Weights of a small transformer language model.
Size: width 384, 4 heads of 128 (1 for keys and values), vocabulary 2048.
Architecture: rotary positions, tied embeddings.
Training: a variant of Muon for these matrices, 638M tokens, 9730 steps.
MLP neurons of a small language model. Each row is named by its layer, matrix (down: output weights) and neuron, and shows model dimensions 256-383. Each number is 128 + 24 x the weight over its row's rms, rounded and kept within 0 to 255. Numbers have three digits each.
After each neuron's rows is what it responds to, as a language model described it from the Wikipedia text at the highest values.

L3.down951:105109132132120122149107131109098133111111133144134120116124128093140107149154155122101170164137147145105137115191117133099172125087122139122136123154095141099124113122109106090117104165118100173134109129090158169108117114094140151145140099185156155165178153128069145139073170062134136181167164156168144149117089097149147126128164170096131131105115134108120139128121150156105130131121
Mid-word subword pieces. Middle fragments inside words split into several tokens, most strongly "lo" in explosion, exploring, exploitation, also convi-n-ced, st-ru-ggled, re-li-gious.

L3.down94:113117157140144099082108121126129148120096179127135091153181087155134071169151135106161069114141136122167178131132158145104121131128159141169128156148167122136127111095125124135098147132130133158132100127129136095099139117163135153063183143140145127138120103159125132138130124089121140183160105065139105077104102106124088136156146110160085127111158129119194121128126109139106123128151
Clause-opening subject words. Pronouns and relative words opening a new clause about a just-named referent, mainly who after a person's name and comma, also He/She, which, where.

L7.down1119:042165101152146140131116112087124148135091131119163103078087137138109152154108153148122140111128131154164093137124123094120115165120123145143126122120111151128140127159084137116119124135155134123109127151132142119144132129133111101096127102095100115094156153104101183125112101154094145135139142124098138104155098156113099124121108105089108159110086127140114098136139070131134123105121
Word-ending subword pieces. Final piece completing a word split into tokens, often infobox field labels like Ar-ea, Curr-ent team, Stud-ent-s, bedro-om, plus " team" and " other" before plural s.

L7.down851:148113124154127147141137115117105133109087071126150155123159125142142096079159118099138095127150078126128106095163120128164133074147093164118121130139142138156112118166117171121148116141132121083093153149084076142137147158146092126103161101148127126161150112104134124123078167132105108152198144141109130098165123114131111119139118124094107080151140183109123163114130146137134097114140
Clause-linking with, name fragments. Mainly "with" opening an attached clause or sentence (With the help, , with two), plus mid-word pieces of proper names such as Ser-b-ia, Nis-b-et, Ma-thew.

L7.down711:085096092178124123156143134135137109098128095147141129143128125119166133141144139134134085129147114090169136151143131149137140134147130143142121170184087093171139171116168126137124115115168129125101106148173133098102108136151081121095099114127117177166141144120117089096179131153126052116179144117168117124114135103108127121182144144141127153103122150149080167119138112155133133126073
Word-completing final subwords. Final word-piece that finishes a word split across tokens, in any kind of text, e.g. underly-ing, worldw-ide, abund-ant, patro-l.

L13.down990:104145142156166132116111132140120129097150121124090131157111128128104097122126132097119128126116118105143146123124091114077073140159152125144138097112106134118108139097133096150148129154140115125130149149179138172142120164139098146102140121095119122108135139111100130111149122109177119137146115106115182167101089125119126083114169168126125136124125136104179116113126139169134158126186
Mid-name word pieces. Word pieces and capital letters partway through acronyms and proper names of organizations, products and programs, such as ESP|N, S|E|C, Agi|le.

L7.down769:120068156138150125114133092138121137115105173086162121143125147170126141101145128109105116081142111175176163126149138128114128147130133111153124115088140136142128120109142142129168127127163104162126135106073125097114117145143146152090123120088143154113124114113126102165130110136137134154105123132140118109128146102118141163114138076139124174133114117119143144101156133125108081137158
Relative pronouns, mid-word pieces. Relative pronouns such as which, who, that opening a clause after a comma-set noun phrase, plus mid-word pieces like gymna-s-tics, subst-it-ute.

L7.down184:126143113115074161116090087122125126149129085138114142138164115098129166128125170146127123147092131126129124164128122146164178130135121111105134120107137138129130126112128129099138155151117150117106124063160118178135102164104122123129166144139132119115136157108147108131134132154129138137144104126152162092169123153148159141105127115133141128139133102128143126119128129100130112106145
Prepositions opening phrases. Prepositions and connectives that open a following phrase, often at word or sentence end, such as "devoted to", "Unlike", "In 1975".

L3.down801:116136146164128132093126125152137141100129119146108132132116130105112157141138130120160156106139095124091098126148126133119124120117130096147134133107121126111159103137100114143091133159145137113150124126141100159130145125147134131137136126140108121092099176101112118119116100108127106149139120148137104136132112136115123135127156135111124139117119132123139140134124142142137132159132
Paragraph-break blank line. The second newline of a blank line after a finished paragraph, just before a new section heading (==Cast==) or paragraph (The…, In 2019…).

L3.down443:108138134146133153107125146135147103117117117119102137115101147166152099166131137071155128134177146136131122144120117104148093107114121155142096125142107133114191129162173130142111125145171101114157148109133098135146113092111149127132160152119134160143128131124136124156141144104092120120112143149101123170154076077116076088118118102121143122106104134111116131159080157142097146145141
Mid-word consonant fragments. Short consonant-cluster pieces completing a word split after its first syllable, in names, ordinals and table cells, e.g. Mar|k, 24|th, Lis|b|on.

L7.down420:175108112122119123113108116087157106131146126140114076114114040135162101120103081098138136129139152162056077120152124117164105125142099126094108148158098101094144149095140140162144185162137104159140130146145115119099140109108136112110129120091114138104166170147097118131120082139117117088110159150152121124127119151127132144111163140125130124133143129121113125132116168143103110111135
Misleading word-piece fragments. Common-word pieces used inside longer words (wide-ly, Com-or-os, Her-itage, Cor-ps, N-ot-able); also "and" before a list's final item.

L3.down294:141093110127156141143181109109153135120147154096125137122147103081112140091123127148178076110142134129089109130107120148100127107149146090090103131128132131170112146118125112116175113095135127133141174120106107110138128159126108125126157098120141092116110155177077145147135126143119133135115150156147150129117119125112105122154097074139084159144130166155131121131171139171131158113111
Mid-word subword continuations. Second-piece tokens inside words split after a short first piece, often "o"-ending (Bo-ot-leg, bo-om-erang, Wo-od-s, Fo-ot-ball), in names and titles.

L7.down42:119120147107086102070141161136118149186115165153111125147151078158170148137136108127082107129134062141096122089156112099156119104147161087114143127127115141118081118163142117072084143125130084112122124094161140160135173166118126106131161132131122093123145111136137125090113110087119108148136121135106108127127102200107146088093186126152135112117181106110157111136147169174114083146126
Word completions and connectives. Second word-piece completing a split word (lo-an, dipo-le, chos-en, Budge-t, Amaz-on), plus connectives like and, or, at within lists and tables.

L13.down606:141122107137125145111111112165084160124114156164137102153138136120140089161152135159152168137150142160156119137105131107124133131135138150154141163122159141105143126084106122122114115095119071093109098117148172174140124089161096162146106117191178134132157093165113146079149119113169157160164079157110141116137108096145109101162204112091166173158076118168118138107120119117153149089125
Linking word after phrase. Prepositions and relative words right after a noun phrase, before what follows, such as of, in, where, among, plus mid-word pieces like il in Chile, build.

L7.down681:132158094120123137090138133172141162129137132105124131068112140105117107135134145109113146089145137157108098115104101136168137128161096131127158142114139147154135143100109113128130125133155132083154065176104130128144055119160113113143186117140115095151111114134140133133111156099117146151117157172142148121142136162137095142117191121138108067153181087150136158130155120110144130151147
Word-completing subword pieces. Mid-word pieces that complete a common English word split into fragments, such as we-b(site), Num-ber, da-ta, muse-um, schedu-le.

L13.down903:120083113137128147140095153117106115129111154152109147102130115146098116088141134115159093150171138101117125132161146152181178108147129175136152094167174154135145097119109135115124122095128093125092097138097102109109120075127166093136148136151121122139137081106099118103107144121104151160168109118120159119135107117086143129139147094108139123132158155119156090114110154099104141072088
Preposition "with" and word joins. Mostly "with" after a noun phrase or clause, including as a prefix (within, withdrawn), plus "of", word pieces after "re" (re-elected, regarded) and hyphens in compounds.

L7.down117:116175087140127180169142133145139141163116149131123117108114107137122147112132079133115143123085131095102103128154165102111167116145127134142139089140121104124075140177140135111097144094170115162141118133143118140122088142119170136138162110198134128113139177129141153123119104126110156137075081171115127171133130153113109140099128154113079119130128044143165136145142132177085131147128
Word-completing final pieces. Final subword pieces that complete a word split into fragments, e.g. cli-mate, Puerto Ri-co, Basket-ball, Venezue-la, usually just before punctuation or "of".

L13.down40:138125141115168090140131160118117135089146141129133105084142145144086135130143142115098148155093116079153114130151134134180129139097131079092131168089151137108156127131124142144092141094170161128098127091081130122141106144101153098154132142145127148132168166190127144150173135148103126114136120075131125094123137129118137150113128125141134144145124130143151100152094135099109149124160
Prepositions and articles in set phrases. Function words, mostly a and of, inside fixed phrases that are part-way through, such as elected a Fellow, out of 10, one of the.

L7.down644:149138103107131143075133116160111111143133128117111179159132102150118164096104120135158154125093125114099087132147164117109123156162124116134068112124148152133162091108134079113112125155134137160107126092131110172158145142143139109094090147110139142186134184118108107126142101111117128169119112096085101103129100099147121147113102148113141151140151084128106150132082078135112180115142
Membership "of". Mostly "of" after membership nouns like member of, part of, one of, Bachelor of, plus scattered word-piece fragments and time words such as after.

L13.down95:117113116122110183170127128113116141132140137094105136117089118087170130091115125136131136125092119126095143121107121138116126131112139140152154120129121113145124142118083143123134137136086153145126141099127117100120159145137126112111115107137139139130124159094135110147094115131134125122111146186161092140139100164145153111090141095190134148161087107113125136138120156090158137101104
Word-initial subword fragments. Opening pieces of words split into several tokens, such as Cor(ps), Her(aldry), Col(onels), ex(iles); weaker on "(", its, the.

L3.down1149:133148131119103147120150130131093130153124098152068107133093117165129126086128134094113142152112073136180155112168146154111122116095116102138120121120175156160134143157123128147125158119133125118142116123153145139125140134118126141099112165133112121168141127126207128170108135118154169129139145167112136101087113093097121124121158114114122112144129174137134116127099097132111091141146
Word-completing final fragments. Last letter or piece that finishes an abbreviation or proper name split into fragments, mostly in tables and name lists, e.g. HUN, DUP, Quaid.

L13.down798:131148102177173115133106138110068132152111144120086119155108137127118138127118100119180145142154167127151176101141127135094108149136104129101075124155171126144130125093150110144121150126134114098100113127118130109129149129085128129154106132106156155107129138143128139106113129129129124146085119105101128116118096133102119146135153164151157135140119139127128123108148134162139131093116
Noun-completing pieces. Final pieces of a noun or noun phrase head, often before "of", plural "s" or punctuation, such as metropolitan area, television series, assistance.

L13.down289:117153107136135121072129188159126112131123137129087147125162157167134120112117142063120126115130142130073142135143117108083137134119150099097133130145122152117140156092137130136100158153134091126111123102122130087108121129095106153138129140158111124107096131079115131125130142187107132127118165111121106108154134141166100105111118109126133164165095111130183138110099126181124148093161
Counts, ranks and terms. Number words, ordinals and word-starts that set up a count, rank or period in sports, election and statistics text, e.g. seven se(ats), second tier, 4th district, first half.

L3.down850:184080123114073125158171131126076104111114154122123163127137139121155126110106158080131112106137147108137167147118141150113126128144105084160134122157113132181099152128156103158114146140175133146131104128136120111122131124099157119137120117129079114106161121151130122135108146114130189169090116081151157090143111072111091103131125137108094120102146091126142143137149122118129113099136
Word-completing subword pieces. Second or later subword pieces that finish a common word split into fragments, such as cri-me, fin-ance, innoc-ence, and replac-ing.

L13.down817:142173170145143123165090143130155167140123133105086099116110158152118116143094092127117150146155149141126158138138118131133112151115151127155132085142076144050121140117129124142142103105145091149117153121088152093083142148143155150149109108128115111132100153122106092089113109100116163159150097159115140090119103140110168097126121113138116101148115079107146117132094126114121112108060
Verb after subject. Finite verbs and relative pronouns right after a subject noun phrase, such as is, are, which, that, in encyclopedic descriptions.

L7.down151:148124146150103110088151102131166144131119114124136114144115107129098190097130157082110120125115114087114165140153158130152099122153089094127160136122183162125145081123111112139065138148134112170143149106071123159073129111123121142102127163134117146038109175109104143109165112141113109135103138156138090152122085135141107141157124119156125136151145186091132136111169132114095095093134
Word endings and ordinals. Final word pieces that complete place, language or personal names (Teg-al, Tam-il, Vietn-am, Jalalab-ad), ordinals such as "th" in 24th and third, and school/education words.

L13.down74:114085131144149081077164102110169154155110134102140103103113157132174125115096125121114157127117143121126103128108147147155163150143139150150157110117150111091098121094125126067174143146132128107136152147157133118107136156121093169179109166157119134103150107137141134146147104136134123104160110105178146106127140155155106136109131097154095081134118149104115125149103174149133116142168
Table column headers. Column-header words in Wikipedia markdown tables and infobox field labels, often before a plural -s or a pipe, e.g. Notes, Venue, Lyrics, Location, Team.

L3.down151:162122148185143126150119125119112120130157160146143145166131113162127067117174162119102130056137110111106113130124114114172127087168132175144176100117166152110114108109133147133135133140132119099148151112101133144094145138113175127127150154103136153098131115140115122087105122092170162130138098138130122110155092144120145137122116129109106096104121100129140123144116139152127136095110
Mid-word fragments, auxiliaries. Second word pieces in split words (re-leg-ation, blue-pr-int, M-in-utes, Black Pri-nce), plus the auxiliaries has/had before a participle and the number 2.

L3.down1012:115100149133116125122133084115134090156117141092130102120105121069172167128111109112125147097117158108138155145088140138107139120103160095164117142124128141144184123101152127145105094122115121108131092144183129112134121159104136108140125181158141106140151140137064153140101113134096116152143144162117108115120098124131146102125084142114119119141126146102106153157187113099112132120171
Mid-word split fragments. Short word pieces in the middle of words the tokenizer breaks oddly, like ed in ne-ed-ed, n in le-n-gth, b in We-b-site.

L3.down352:159146128165131144144115136108095112140144138136121113111138069090136141134145142138113157135071167171145141119130134070106108088160140143109147136105177140160120078077129154107052099122130125165154128146165140130122123130142124110139119184155099146085161133127136163151104145163096155167142133128102135107153133155120123127172076114123111138152144118160118155130184116121138157156117
Ordinal and sequence words. Ordinal pieces such as the "d" in Second, the "th" in Fourth or 17th, plus second, first and prefix sub-, usually inside names of rounds, divisions and centuries.

L3.down743:152114124103109150128167122154134102143143122185130107170152143116146162123096138135111121097123137147145105133129108144125117118119116149122137111109167114106129154147150141090064134119109124149162109157122132153112104138120162147103121131118103139074095138125143151112114152130123102142157102115145134150102124187101146130062145109134152117128097120101135163141123136114164123124116
Mid-word subword continuations. Word-piece tokens that continue or end a word split into several pieces, such as genom-ic, Ship-ment, exp-and-ed, sp-ee-ch.

L7.down1138:136099139078116131103169130115154142122169145126124108104129134133148068098117106173151136133144104168089085188132151113145147091137130164158133202142111107114125124152155118142127096108105156115152105133111118160116138163151156151120144109107094126119126139099144145115145112146148119098147118145156105154130126139129129113136110124116159145173145132111123121139116135120139135148118
Completing fixed names. Tokens that finish a predictable multi-token name, mostly last letters of acronyms (FIPRESCI, CROPP, ASCAP, RTR), plus "and" inside fixed title phrases (Signs and symptoms, Icons and Heroes).

L7.down295:143167141131124122168124100156083137116124146127175133170062126158127141133108102149131111098168128172106119164137099155134120123123125126147184146120177151146174120123126151102100165129076101157124123100143184102142136123148125139133106109129135136115128133096125165145121138138092096092133138141114089095101138107117155132165126110143163133095107104116132142128113142156110125161156
Mid-word continuation pieces. Short subword fragments that continue a word already begun, especially ordinal th after numbers (16th, 35th) and inner pieces like b in Zimbabwe or probably and gu in argued.

L3.down1017:142124125117128135125114164134117123120125097173149118136159099167118132133112153123106134151169142127159126112083110087078117132140132123118166164115126147096114113108140182127135115118069127129091132102115137145157097139133091109112121134171155125150161113093120152080119113108109151143127161149111140121149111124125133113112092137102141133097119147154160154089066169186144153140114
Mid-word continuation pieces. Second word pieces right after a short opening fragment, e.g. or-th-odontics, Un-der-standing, Los An-ge-les, be-gin-s, Du-ring.